Weights of a small GPT-style language model, trained from scratch on English Wikipedia.
Size: 12 layers, width 224.
Training: a variant of Muon for these matrices, 212M tokens, 6428 steps.
MLP neurons of a small language model. Each row is named by its layer, matrix (gate and up: input weights) and neuron, and shows model dimensions 0-223. Each number is 500 + 25 x the weight over its row's rms, rounded and kept within 0 to 999. Numbers have three digits each. A neuron's up and down rows have the sign that makes its largest values positive.
A block is one neuron, or neurons of one layer that tend to fire together. Before each block is what it responds to, as a language model described it from the Wikipedia text at the highest values.

End of proper names. Final piece of a multi-token name, or the separator right after it (;, comma, and, space, parenthesis), in credits, tables and lists, e.g. Scholz; , O'Bri-en and, Seahaw-ks.
L5.gate68:503520526535496472523499515479493478471502515532504458489493497523507456479492482492500454505489495513485493488526529486482554515434481499493498496519506523522517523498518500510557511463513480510452471470483462509479508496511463462522494486527505522477514507493519516515492500467480494485514492491519527545512449503513488553509515464462506490520441521501487496485500490476545453477460454519480501499462512486518562432540545520515503532506487485500492498508465535494532525500514559509519550499569513527516486520489520494494499525459525507483486479463505500482513507496515503459488489552504493469477497470545474461520476515494511486480519562544491490492475446486513491509472
L5.up68:477468522470479468515502514487462521497487512484569479520479491494479452472504501508456519502486496496558466542472518509487496508495511484495502535460496504507503515529487419478464465494529532491512483494509483523465514505517453502581494485490534550481536476479475498536507509494490533506523472489513482480485521474508508483483474471514504494490461542536478537505473518516465512514477483498484505475490511498443531490487507493506509474506491498498493493478486520508450502519482494498540564491460507470501493503430444458505504500457502499514497546501538492505522512538500530513478506500492485486494490486490497535500472501476529542473488528496472476496560501454532462458516
L5.gate196:488542481480490528461504515451493471484496502536490465520486488495503541529558500512486515477510538442499521497564479508478502481514479522532480483510501539476467499513511456515485515538524502489487483500504517447497501485539513506511478531503520494546511498518468471533488504491477505490489466479506490538520506509479496540496467513510516501519430525471506521455504505530522493500535518486473497460515474445487511471567508497462549480454505494509541530499492513486538480508473479484510510505503466502525470484503516516531453511494535499482473512570491489481520510519496533528522509514503510503511516552469489496487547510496540512498521485547480513500486483518465429450516
L5.up196:457467472462508492510498489487544455502487503486503459486521493497499508522464481521508542527525441523479508493518511488506468494477481502529504488452498497499502490526505525504474529499480484501497448527491523526520521488510500506507495508500467498469508507530481463496441482536447494483479474494475510508491457459523531484455490495515463527515469482499475473523471530499536507476476478466459494486441493537507481466501512497499497454461511532515497518475503513510494450517517547537561496508479488538486534499496536508523520444483548497518457501550527476465490520520454498497526511526500493484459549493543523511464504502516525466514442513496515475533529500471476495515477
L5.gate269:482519486490515519465540502495483475521503496499474482507466480474468493511493484455532453481515446511503510544489468497479463525493488515519515511479457482525481452481485491493477516516526470466500529457510496526507540478535506503518560494518477508485527492485548481479514468488467501473505457471503532498477494508547501494466497533507517470489505505471497522500465499493474475523497443501503509514501507495531548462522536521447494498499448523511514467507485522466453479486477504514500524464512460511504438460496516481491484434450494482516506514504516452495472472481494464505468484505532477541472528506513436462520487474549526496464516472510521498500483490499540493487468
L5.up269:517503500467530506467517480496490519521484461517511486534497527498520472493472479506442483486503507445510477521501492434483506533505476485498543485508517502505540558571482500572478524502512493468519519506464492496471524512508518524502463485519478466475481515509515507518489492491498472485504460517470531488475488504521516510512466530478498485494429513507491465491465482468485535527537448495477483513498496551536538512503533466525465502496482493513490473460508523481484501529484520573510524463510485466502475519489507498492483493490487466492479530501482489495511528514539458492507494530483500519472534452539501460499495522452537469492495486519455548512495518486521530485544
L5.gate310:499509510529498490503517538467485474506490489552514490510507447543497502455489518495454459457514517560467484511522532500500504492464496496509489513489482490551466546503501512510508511479528486487539509509505494525477495436504482487475483470465455520470507503488495499500485465539449525481493468488535499503511457474495455482457483514445521516518493522517499524472506499480487486472471468504464514473523487478497493506530494492485483494498475489519494491493501531462454516520513499527487547540535486515497482534492541521548529501520505520455467458549505470506508505492520527436467421500452547505485473490489524494524516523536517516534514494511466523513504530513489493522487
L5.up310:477501517491469496468514473492460526495517496496451464503520506484451471507453459537495476473481503507522445512506507471514500469500501548491493498465523511514504491518484495542494485484551509529491507477472552483451488478495527537500473487506541458504525499512528451485472522503482477523491494501517512511508483487515513480481498508490534519479469550530485493461513495521465478490522541494569500455455461497475524511445500484504548464473485495512522470481482512476535483481458485504520474479493459471518490467506471511503463516492469491452510499515514509474491498546514501472493495483472470516465478470493492497578523470553499485492490548511503498480478492536483489460471
L5.gate317:494495473461557546462558481478505509440556510533519478491457459474507496513497501532529536478513489513531513459511522517474448484469452504499441513432489522492521469506501505496482526502501511506482534495539558522522486485489459506535501504498510489508517485498426482467501516479489544512513481430471512530510474521536506492491480503459470496516508513488475512523469476531479470483501506511507500494450543512529492467486532521468528505473525487501494471487522520435499477525500530479482518497517520484502510508513521485447486520489513458523518498521501469473490469482494479502500470508529500546511488517527476528535486491494492479508462501522504500522477498501505483506467
L5.up317:541484532486531534495504516542513490512481510502494495506458538500491481461506499546466464487471510509510519494500538511444532484511548474481493491467519464506505513444510459544475491485488466512528509462489496532481472471492505496510523474487505515517469468478560503514487493468461507468497475575481496508494483493495486468552509504503507483497452484470529508525501553475506491529512521509493502531491488461504526474518494486461485560485473481478487520469493525480489497514482477494492499497503483532416532513536519524484544490508531491522506459502535463507543491510460484501524474494511487519479511515539482467525521511496480506484499540524471468531522512433503457488493
L5.gate347:487495507489493488523529510484529453516510475454515536505512536544496464464482513465473477529505500501514474508478490547493513492449552504537514511531476508510507534494513474514441490495521480502487518502468478495564454475520471491535539516492503517486508468505511502496513489502511510457486515492548497454487473507513489505514460506508445527499434477457498538480489489508510503537469463500563513499457493509509536547539514507518489536507466535538488485504431530501477508518475505523500473481485494521468512528470498533456527484502450534514517452501497478470486499503480472493512504510492538475530493493535493490496506503488478468513516471498475493460522540449511472508513
L5.up347:477514502506488508494537530495499488527462481488506496536512530502486575519501463515500518512524471493510472504433463516539508507513486529512508482489431509498510490488474441490502515500541475525520541503512534514488518503511527493497471471532475504486455483521527517532524502454460533499486492462477518540498416441501452490457486507477519487483479514498527462532487482527457489534477475526497495501506518539497488515484545490482498544470539493546500534492523506518501455512510511486505503480490479501482486503482505515502440505530451508479487504495473485484485465483508456507508470502496478541501504506508517495489550513535527510552489500462529523525533511488482510544508
L5.gate355:486534464514517475491482501501518492471477499519512445516523500476501462504506445506507526480525460498496520535535496511462511512501487488468482474462525534535549507485474477529500490542541516461494556509514510528472489530512494527527474483506552526526472490501553502494521474496491489476507453513503558500468462463468525488507488511477460533489489491489517431488479469479498506542523460461525517473488474512485494452550535487518520478507467487513519433488509506525494495505500524483475503532528475535443488501553473526496504491503521509485531506483475481510506494490480510468527509484495460492509468470537469468486478520516498547500473478469472474494489469492536491486494
L5.up355:487518499498494495548525481458483468484478476499439479521488524496488470481456482515504465485457452509461467524497510546502488504470477444503471533461529512500472525503516463526500490492499487480470530483494460452439511461552497523511511460536496517485558489505543483500478480517462513450485486535499506485487483517499495480519478555459503451495457560472506500480501523515476500518477492473518496542482474499464517500508534497483531473499511514503482512489487511502502511527493510500511470523496491514521480463460500484493541490518519473505453478493526490479499489486512492499502445483487462544454515533491515516457523517522467498463477507502494507491527518440506513507456
L5.gate427:502452514511547498493475483497494485475493511446500498533498516508486465458475462454475469522458467522475487505518454474493489509529469450461483498490496539471472507500429496518480510456510517484455534450492489465500473495534503514512504486530492496507471469506519483497519554512449494447490463548505502488509521508527492486465478516490489446507495517517515453482469479463479524529488522519476525485459494527481493484532478519547516524503481542502489487504490494484525526473489505471527505499492494521482496516512536525528472513482535438518493488535503559522508504496536485489497521485468471509500520496534506463511471514534483452494457481487464514469481512526469478505526
L5.up427:514501527499476518466539513487547477499478496507488519496506542511483491519513452511465476536513482508486538523460468471460446493475486542473532503536523536550493525487473476506514483508488523520517518492472500480489510497529515459504484495499503503527488501509491497476454521497477477497464500476469525479457465521484454505497482510537475489482549471498511456488552468548505561535540488483485465520505521517462464498490473535513541472517487509490492527499507514500482492479515494535513483493488508499477472496508522559497496465547506539492509477553512526475512535480509501496500509482543546487461522480480460436471510509501546472450530473530480475483504494523476510509479

Label-word inner pieces. Inner and final word pieces of field labels in infobox lines and table cells, just before a colon or pipe, such as A-re-a, Sy-non-yms, Stat-us, Total y-ards.
L3.gate196:518431498496477462504512467496506494515507531519536457519473521513473539479474507471489505526529488470531459499513521529512536479554556509519498517469509492470516492498491477497460490513455516460492510510486524481507492472535475446522484487484541526531518474530474519492557524490507477493461522499504500482513490502498463511524477483551466498509520507466448477489540474514480482512523482520503494492573543483526504500494475503492491533473497541495487486467492472520492536524517473493512524476510467459492516502480518468496512481519497475491513518515498509506497467508462540461461499485507530501522554546524519529493494502483524539500517460497472508538522475516496442482434
L3.up196:504512496498497473524465516511461510520470470507540480491471547481460513480503481487548474540492476467519505476570506485491530490554511461548551473521506461541519497501506500520502474523475477477521491551547502475458479511516478488464468532490487469532537465495509494488505515476471472475479494520490516517511514497483461497478507520499506518527497477466482512557494518504487528500503526448505502521541532499531474492550512516496500499518502500531515481501494426515475510480530481535501460518462534519518464500523486514498501485495503509487500552523512462484541513525497509493428500499544531511487531532532497523545486459492510484517486519517457496499488488505486474543518
L3.gate257:524473484516488497509526505529524463497504498536520527495477529468477493481488504489535498507411419521483519508521494496499486556530521502495505511465503479486490516488483480503459467522508460487500487521496469516524548520480537521493532490529521491513476459507463527494521479488505503471494479454539471502491511502510463476499538483491512444486508511488481499485533513518511535489504536524506510535517511517488499533513516438471471489507482485500538489489486458497497484511435537477440481471476520487546472508532505497505522453494508486466456464573506535526470469483494496502505531504499501526524533479498509552522530506513469517506516463539518520497510485549509501500505
L3.up257:514539458517499526491491491531501500523482511461579547494462526487500529492530488484547478532483512502499514522529497500476507512522485511503471461506526526466517493518502518514517513531504471519494431502508500520493486497506486467473526517516542536496502493474472479516465501465456489500486535499546519523485501503494461495525502509498470508507536515490488513532467521519535513517477538504541498526585508497519502514482528456463515485470468495476509486496482523492483474486472503491443540534524501479496448506512480529497477494545503527492545460490533507473527487441441529515487511479512473529506512466468510557512469466490501501485505510495513492539460470536501486498528

Word-completing subword pieces. Final or middle word pieces that complete a split word, strongest on infobox field names before a colon, such as Websit-e and Gen-us; also dec-is-ion and langu-ag-es.
L5.gate40:494503542468514489522498452488522546495547506496520467487508477496542497495519479491487471518493515483538474493494539474493490492482532507530475536510528535503510469441510462492505434515441442543488533476521500462524505497526492499487474510466561516475488487525492489473491479498498541522515484502494504489435479519505524487502529434511506531489503479484537523503503526478507470523487536482464521489507470496509470522489484470569508511525514477549485530531519465498484532507480499466488532541515529474500465492463500497442511495497475513485507485487508520508468511514525529518517470500523516529509488504479462500437474508437539478512477499506483498499501534512491530490500
L5.up40:458517502436556498488514526531495493522496477507512520506512533502486506525529478524486495509502507510486505514475535510532524498487521513520537477501530496488510538493461486486500487514524469463504483502506509469498477520446515478539514536489480448507488482510495482524492514497532497503495494526528519478449471496472449474530521498517504523501497507509499498555485498514518503540507520582488511490505546487499510464479487478506483518469453522516531497505492526547487521525501460493521513483538491509510507491489524403497457459475533526521494527495500519531463495456474480489520566484544550465512489505515427489527532529470526481513532520507488485487503461502503522491487
L5.gate45:557465469499528508505492483492526560513469537525516501545468500553487501545507482548521475504507455494521498512517480518485469501513523505541521494497535525489482546511482539505510490495506505479508482481518542531484500504483440505526527465502476494532490490506531501503505490439482509530477494486506474478518490473503481479524491498487519497492493496518479494533508500526481461492515504514510547516514514526488488471518500477461522524478521511539474531512458538492559479439529551473489476512496446513555452485508473512502528502485500497485515487476496516513496494500542501553505530512428526493455504510526441467496464479510497498522523515484498497509518453551489507540506
L5.up45:475480461443496493485453483475527492503513516523517471527483486458475508493481447496514462492508498469485497531459467483467471516520532504512472513481572505524487475500533543537531530503489517481510498479480546485529502527521471533503519467523474507464476493536504485518508484462488498484503509524471507487544522487510484501535517480518509500487530467487509491517474536533484462489496535527476453494517526534494488490506523496514538521469526509513529530481542506523456475498482496504514541487528497517514453520458510477488487519479449485478495522445475496492527452501525497581472460487466462534462496492484507488480487475486501518496499530506498499531473512497442536517475
L5.gate72:509519450470516535488520470530519514508478504517481474508503491489519481476486501537483506487479492535497473493484521495481498518490443529520508481472513540490528461463529462424526451492449514509523507498494504486476475528483538537503488533496484526488516487489523456493490471479522531523486443501552530492483517514469525492493519490499484552531506506490464485471522509486487480486439478514516482468535500487489497546521486498471480502490492508471494518460472485553455501510527433483485481527511510525494500485491511526536482504525477494544495520515508494521513519483510536527508477547578544488476457526517461515483497483502500495528446515515508482555511478513477506474514
L5.up72:495523495530524529473497495506527501533480527489492498467486487489525505485471500490497515514503456502493516459479471491492462434534513490524517435489511485511530537547534500493501467476491498555430518514521513475511520523507489484548501504517475493525514530486499533492491499498530540464501493539508500513496499461507471534514485485477496501504520464490514516505505538443548443519487510495550485484466480481500489528526472493518495538502487488514534495508508527517487552516484494518443495492526494469464492491491466525514553516504497480480446495468485509488499485562465509509518491442462462442526521470494527510514464480498484510495525496485512500559490515487447490519469
L5.gate109:513473491479535517515541472482488537513582494522537504492498501485513510456529503517490516497513475535490535520492522497528498482518527479494486538483476552527533509468464483503542533487441456523482506513550479504525486510495514514497486552499473498500513490504518489514481483501576509500498504482550462497528478486538495519530485467515506531487518510515542549500520516481527513477476570524474489474494483485519486513461491506548475489486482507500506511485473476496458518483481490472518496521505543536505519514502510523509481459523520430456495506536477503545484524508461509514509488523488492528498546466508507450527504502485492551528491505511523533457504510479509513484544
L5.up109:465508470509505495474521485484520526480505478512551514486501468539463468546493485507519481517523490513499485479501514464544502489517518479492489477514512481498526489531492468490455509493520450527465467504513526532470481491474508529514547520483510514522508544480488529521465518536538503501513491508487495504529503455507480482528534481527471506465487541512521529523503496488510549484433519489505504488519556479515487514479469556486457537525528524500520484521500466533468489496508497510530475461499542551488518510446489468525508509517497534512535525462524526507506492494465530539501545520478527529555489546539516535431475505527504500477485528502518516482489524518492496476533
L5.gate160:471488517471554493505487497517539495503464496493529474527499516505480482524556455524517508528480515500496522483501512498490496497523447437486526472526482547511510454537528510497503488512481505533536518501548513483561505487463509496509489516505547468522516463477504511492438528516499503500495529538519499466491471533503484479498509526486493513537441484498487560488498499476537474499533468481471522503528576456555521529502530488546467519471468502507477497473482526493496500494518504485495466523489480514529505507506495512511503479512483513522481493518515491436481497524445471511519497492506520453510525476488489520499467449440457517472510510464489526517525485510496493508488
L5.up160:507480485479492501528491474519506494516498500541534517510506531468477448500523495491540519513520475482479519454516481473497510500499493495517505527537518476505519468468442522508515488496444427517445515456492507494519463501524487477518457556488462499516482515536489475509488533519517515485497535508517475500546513520488486556509545500518549555525493537503487517508496523477458524507549496484528507500533514475508505512529502495481483477504479490472490468510489560523471507485502500482512475497501550503464515495440488495514508527496463510483568488504485493519465534480515521562504502481503546499507498496512556496519524494456546507480434505497518495492506529512486502514516
L5.gate207:474485462489483515492493525485542509493530506506487497495515532544491511499523451521501504474466502488523559521520536478486520501527505505496468519454488531464539487483466530531484512496482489483515485514504501516465486504473489496482497516572475548506515529528478479538509480495508551527500474490575506558532499471507491520505520495471463500508509541499501512496503526485513471496486488486501534462518580497481468482542497475502486517501514501522490531514441482535488472530469497498529456494511486504509474518499486510512488480512512506504508473499460505492548512498472505496481520479495474493489501507576474482482541502574477533471504539516508487435519515514441487495506
L5.up207:521461492506503509481551546544480509519460571517510478479461503503517529473483494516531518469515482525509498494498517479456512474472480512502503482459550499547510510474513493501496485501497500486492500490488502500504500490448510518494506507529457494494519519494500492523500500534561489516543508511465519502504522537527534509558501509468450506522486524521502520522440506501494504502528472469517516464532497545494462503503519483504526508539487537546500510504463517547461507545535518513527486522460542505543525519522448510505508458489468485485472493468502524494545560532480455487491526506512464483510458461533515506514490498499467505500501537473520510494508546489482541524477
L5.gate239:470482477463509477527563456519509536513504502509523454511476538462485439490513476519519479517460516527476484501509467503542508464518483503539551527461491510528537511529509532476488465496465526504487497519503470452499502551486472514519490539506505494512503473544498500496510508487473531492498535480493488472489510501472533538490488473474502535520488511497510543518500469488567445504501514491483464502510543531537541517542510493480540519525536425515468474529486513546527505501461497514501509488525539482478489506467494487503526463477481476506469505500492478515521474459487531496522539479517487483549498512513519465531506464535500525523502520481513501513482524493502525519506
L5.up239:494509489515482516508514503518516542524524482550528487522505535467545488503489509550542495495493463492506493471470480517517494491497568452511534465541504496487526512480502517523489489495487516509463496520503515487524516516490490491480507488520530507473471507507523509516526509520540539503473502490471567505539483486538504471493534568479521511486489492544511477481478494474537499491507495481493485509533543547488508500509468499490531502484494501554519475505487440485497492464512522504527458524488528532492507511500551520510529472525545528495508438485483491556468500515462491442531516546465463495540546500527492538496465490524475489487464493499493459507495513521454516482467
L5.gate349:498490527474493526478544536522509480533507468540500479483478531497513506495476518513517533512485518505510494504521523474564471484483485455507455583515496517478530526526506516484491498466484518522494501516567514459521461483511509525535512520503520459443467523551506528482555514519486527487494500522502527462441533455497478504500506455498515523468496493475521499493520505523511475489514484508481521536515479508482530511524455510507525527488523487554459483487502497504507518484495457504464500510512517515505490501508498476559527505514530491518487435468492527515450505500521529482497515470473478502501503489512491509509507519495482479476507525557527484478445529563470490499513
L5.up349:473450536532479497457502465500477539490481507531485531449502533525447480530494498534523483468526485526524465484473453499503477468520536521504520465514489500466486502512484501505489481516487492528500486503510486503464519520493535513490500487487483517491484488512491513522505477488485487551486475525472468480453471551457491480444467509413470487492525518528548510524556476523522450497517486462494469498515507477536540496496493557452527482535504501515505480494482512526510490487476510506499517505509466529478506481519528503494492470478496513509498506480490482483453505506499543550491507490521489468478556511515468510518502541450520496521452510521521514497458509449507490510489

Final piece of names. Last word-piece that completes a split-up proper name or title in lists and tables, such as Rosińsk-i, Van Hal-en, Virg-o.
L7.gate52:451488523504510487429522509483503472488472561491487492528486519536452490490516541511543474519490457493454508454506518564493491486546482510515496461501480486563491503489494514484473493466534498485447519512449522509470498508506511500490498489474498533544495468474479479498553524512521495499548481536478478490485460483515492529468485554563479499478483557460520459499469523515483481467498469554520476459527487500469498477515516476514468502476509470503510489510483531536519504508544491525520491500504531506496477450538479499477512487496493496489485496516501520470494494495568498527517496493474464540506500461517500481515497505506465475491494487473485480499503510477472504503518
L7.up52:545498519458519475440487487507458495533511522494509508490509518510464501486474497526526461494501495479450491553492522528466501515466519478474488494505524555517474476541510514494500495535546509491511500475489541510483475491557505555529502458504519471506535531494504523485481511514517497499502540463463522506562512552509489463489471489511485525534495500494525490514481484537492514492492504488522481501500501502469496472464471519511457503489508523462459533469504481503526531513468488499564462517490432517458490526488536480550491482521488452493518493466472495490554524551501504513521468510527535456490496491519498508497500489495525503475492524485529506498487487506511427501526
L7.gate114:498520486486501525501478496482490444523461520544491463516456460496496500463497501514540493481529486512515518546466521534488540506433494495476506495493472422530531566524485482494545489532489497477490515533487505489450493490483484503510498494467510528503505507510473488467504477475503527528539530505537492516508547479514503468487471533527496523518454488467504503483491530509501441484499483524495535482471528530489520446537522463528445517503521514529467531500452545461493536503505507505513522514506516482475518494523487518532477478476521487505514488522473503516506456549517524509494508532494475486464527453502489488477464475519492486499487512512481464518492540457507472510516
L7.up114:524511491560476487488499521483512554481487509512503472494514514495480508505511485456532531455508511518492515494475497501538512462466499502477499503495502447538510517505505499503542493500500529514532540501497498479453509491490471540481531523508479482490488487473494478473483526507489545537495441581523497492531494500501503508486497445504528506477530536512472489428499517497492477532458483519523513515466465457512497489492494479481468483500544450482517521499489544519513528487495509516486561500516488490506519520526522537523528533483562477504452527503490491518495489484463525503468506496530474496512525480494491534491464489571512479499468476492491460491554548479481468466516
L7.gate192:511509488543528525462485510526540497471505510496435487497515485471514453518486523471555487511548475493479506503502521530447513515498506470498436522497508468579511512520502494502482509455533497502507480484481509492471504496494471512504520503527477509465532530521542491479509423557439515436504476540508470523486465508538512498497495502477487465478482524478531517506489476513484472484482487522492467471486489505521546445511501498500488474477498516521528517464508524492522530507508483536500513480532524502510529497487552512482495501506462511482504481488514483524480475532514495545485498480521483470486506533496480487458536469511490528463497505464496474504496531461518444505529
L7.up192:482507505524522453504499506466508466472494503483478501473451484511484491531526495493435529450498521489498506511506529509543461496478524500459470478527492513528510493506481513525473474528540476510479456539471502457496531490507505488485527523532534494556493470487518479521507537493445501475495472514481490499473475489557460478570495510489483498470478533485450499440508505515489468461478489494499480554469457488488507491456528494504514473533490499486491532481507508538489494495538548528487517515497503527452478496528492533479483488491478488517475462485531534501512502527492505502510498487521461557500465465478467504539538547471488530498494476493521526487530504534492478488478
L7.gate317:539509482548510522467486519502544487482469436534492486497464499494497523489501498493518458494493496489516509519508491491524488528500528510497486487493506475544531502556487512497525543510499521485545505465489523519490502477521529525525541472493455471541475459494525470504531522539520513524532498489515464468498460483511495507489512544495451524444551530495506487501520538526526501509544496473516547498509507484492503495521544470460454486485463492495513515519502474531509481510450486501527523481494471517443486484474461516520524520505548478503492520510461505515522459487496496460493419497529480535495521452488510490544485478483520462488451524491495484529508518498538513494510
L7.up317:511534489507483516474499504499515517486525485488503489501497489500490481504504481546525491504470520548497473491504485536467479531486482536491501470461494529549547530461519496512489497478475483514486518526466559486466531471463502512533508452477512491509467463467516505496520523514492528496510505520468503498516486448508518500477465499522454509478501558458482442487506500482475422492533494521505507491495532502450530462465548513489481529521521470499511481487465510468510498481491556536502523478526472426534511505486525479535479550528492509470473492501481502519504501515495540523507455486529527501506464523517447493456536513527515514522518485512504493511537463498541513493499

Word-final name fragments. Last subword piece that completes a rare name or term split into several tokens, e.g. Kreml-in, UCL-A, Onychorrhex-is, Copenhag-en.
L3.gate215:483469450478501560489475489505512534508496517500519506490522560528502472481537490503473534493489498475507500527460559501495493499475484566493490487504469497495492507478462505550468459493511451502453523503443500498468492496487539501536498460536452498496486440489482514469506541481509486494501503501544492486523495524494500467494493457500501523497513485513523462470508483516510469479486511518485544536502487500530505467490468470510528515499506505539488483471477492519508556496495456501517490487510488486454455553552498493516510450489519524525506456547505527510509520517508509533510501465468484488479500487506518493508549501519537506448529524506457511516487520500560481472519
L3.up215:502523536515498493490510509482470510518470471538463509492474496506515517511502474493502529513514500507504530532506543507512487453502554506507462527511522511510464464504492494537495509494479531522509548505450499498457494458509464571496475536494492486492498532512503497522482500544517484493539527502539535516533525519479528500547445500452489477515510486501486535496491459484500472477460512483492447471525462501492476498500511481502500486524551498528513525465493516537467495496501490555520524496532557452472557506479560505548489483480531508488511521501479466502523512484529517520452497506490528531522515442520503490507526469496499524499509553507493492558493506478480483494537
L3.gate444:455454559515498526500508485470522491545497543461539482497499517517502512475451463505498509489460512495555492507484501523474482467482499488540480481502484506473514515497474502511505454476486459484505461506510490475502491491516485499506515476514472491499517473471514480506513512468529529529525532524527491446518539476500445509481523487481505510527459526468469503526500487508556444485483481516468526507449530500512524438516503486512489502493507508499512482501482552478548493471527518518519587473488489478528488499452513524506487481476531510531527489479460496489531447503513522479510467488514453492506511496473469491510460523510468503489531536498503475508477495524531464541526
L3.up444:501496532509531475500500519504498481483489500489466522482492489529498479471516475494513504494457513477469539554479537536478545491511527501553489507526449520520471518539499543508519501539517527494508469476475527530466480450476514511513495533482479529495500512500527545499461532479509499518515544462472528509507503478516468510523432503480519519484477513535508467502470519526476494492466509532470505505523514518506560419503507508518511506532494498522482502492501513515517515456512481537498600531498548515499513504496539489508491487466516471485462497482492474522558476499514496516513487532521540526462517462502500482474526516538529506504495512484497491531501507500534527504545

Mid-word stem fragments. Interior word-piece fragments in multi-piece Latinate words, just before suffixes like -ation or -ate, e.g. investi-g-ation, commem-or-ative, stim-ul-ating.
L7.gate156:539491520509474492549485469509491530516542484528486540478479457469516487517529525441520503518490521466507485498521485493505504468522518475507515467483526531502565520497486471534522523506503515528492513518493525519483465494492520508520543515469492489464469480528538519498548461549480494492546492490476489487489520468510548537477470520504503504474512459508498549496477513512496507500489478489455482526515457469547531461526504468536456512530529531514512481528506511485520516539450504459480534540499530516525483494515514508529505478475536504457522498499504524505543515510518518534503505509482484502498567527528465524483508492471499527514497496531521484493435539495479470456488
L7.up156:502529522477497511477487491442500511495446488483526542451508523512448504534513530536550556559533504516478509518484472501523537506493492498506503512502447535460507543467451539494491492494471496518480505521536480497545499541488489489520523488495524529570488531507517514513494460541527499503497487494499490499507450503517520473515500517470483508542439513496515540539479523494469525478546450493512493486542475507518491484489489491491516508491501517508469490481536482497513469512512519534502532523470503507507566484497485512502563480499479504498522511499514492489511454521525498484511504477503478474488532493535509493479485536540507487500436471527502503537461476492512521535474
L7.gate372:494491503501467487509524496495481478502507514541513457515521515510458514550493470534497553465492506502491550531525500525489546524500493532527488520468497475509471513496547511509490506504499578516468490533512513510521475496461540534486526533559455455506522508530510478495521471518512503504499486486502518475522499462499508507508493487502507528446509517533498518510506544487531492521548525493501517517529469500484504511519463507461482561550495541519484496455481457522519520466478471510532511472491530498479458506474538443518533476505504517532473499468512472487465466467510518547503514464494472527487511512514517507498493478462507478510487521517547499506480575508470505512504
L7.up372:492495479501502502514531520470478513495484493521493496529541533499475497550479490532496536472534541547462508522498474519494483505497500453513549496509525489491554522479509525461508508558483512537539481515530520466454481496473508517509512541552484464487480517526502505500516493500499527501500506527491532510515526494498505547527478497520497505503514498531475509525484530490504460482540447513459498534478486500469524533521466515435481505512494491511489521512485478548525535464495468513561465490497562500521543478491462490527509519510551505509467509525523474495499459489487534488448491489521499514445516519505502472517526516509485462532470503496562485498479519490495469538525
L7.gate420:505494513520558531478497505518536520506445522524496450468492522562472521517521522494474507528503494459511488496503515507495564512478516518516494447457523506525493489493462482484444491503474517455531500505533513529470467509477529519497547486468502481489468486504516475530517499504511519483473485507474514527525529440514523460560540505516477535485490507538451491515531500487492503521545508487489483491510479523481486530547463489418499548502492495507498498490529456507472479472504506506532481521471485527491481498555472492472503496484552532508485491502502533481455510516463510506474496483487535523510502511531489510484530505535482535539494533520510467503485526506500514501479
L7.up420:471506510493532510529486551548483476530501515490448500520517516523483547489503507516485510513484465524519482497536541481523501536486538463517487501483465498509499484541511516483489517533443499476523535510516537498522494501479487457497511495464482494518468481497480481468501446490474463507537447478493452555546440488511485463522463524470476510522487475493541522499550485466541455468466484529521469476488480468488494514477483522514454522494492495504503501532473460533522507468540493492521487536480508528531492501516526494512536520451492541529507511514477485503539514493497514505493501465498550525522496500477513520507479474484491540543472508534533502505475493471498510545492
L7.gate423:546472442514486484519533531504495528533506461498529496530454465448521470516488490524496477513494537563479499515475497499465522505562478491489512494544518471488533496504503472509518509542501501519454518500489528467515455521527500507521501517521526473510523481503514517529521500519517499484477516515531483456537492525473476556495474515508498487490501447501463538485505497513506543525497546505475531534529483479480528472528501468484473548463496495478460493481521505489503531510545540476495490479515543512514509435465496514505498521543525497497502456499517474534498455513463533564489490475507524512468479500515497461494508485491508517465489499487522488489497528495516506437499
L7.up423:501423503502499482470469570495473492541519494503476499498475562499502519489495535551484511534505452483554521550485485489482522476522487518498533464480513478510482470523484466500490479495487491510486498488529496523470486476458458502505498498538502476524485480519510485545503466533499499456477531534545511472542518518499538508535477474501523491514502487513497516557478512530481527495476533491476499510523472499485549489495505526545483542521494499527456538509493529515558516478523503492492503482515484498495453513465497503532494495497484499553488499485440491494494498491471504538522540503517515484474515548533516453510490538507514472486488492491498467478500558476464483472496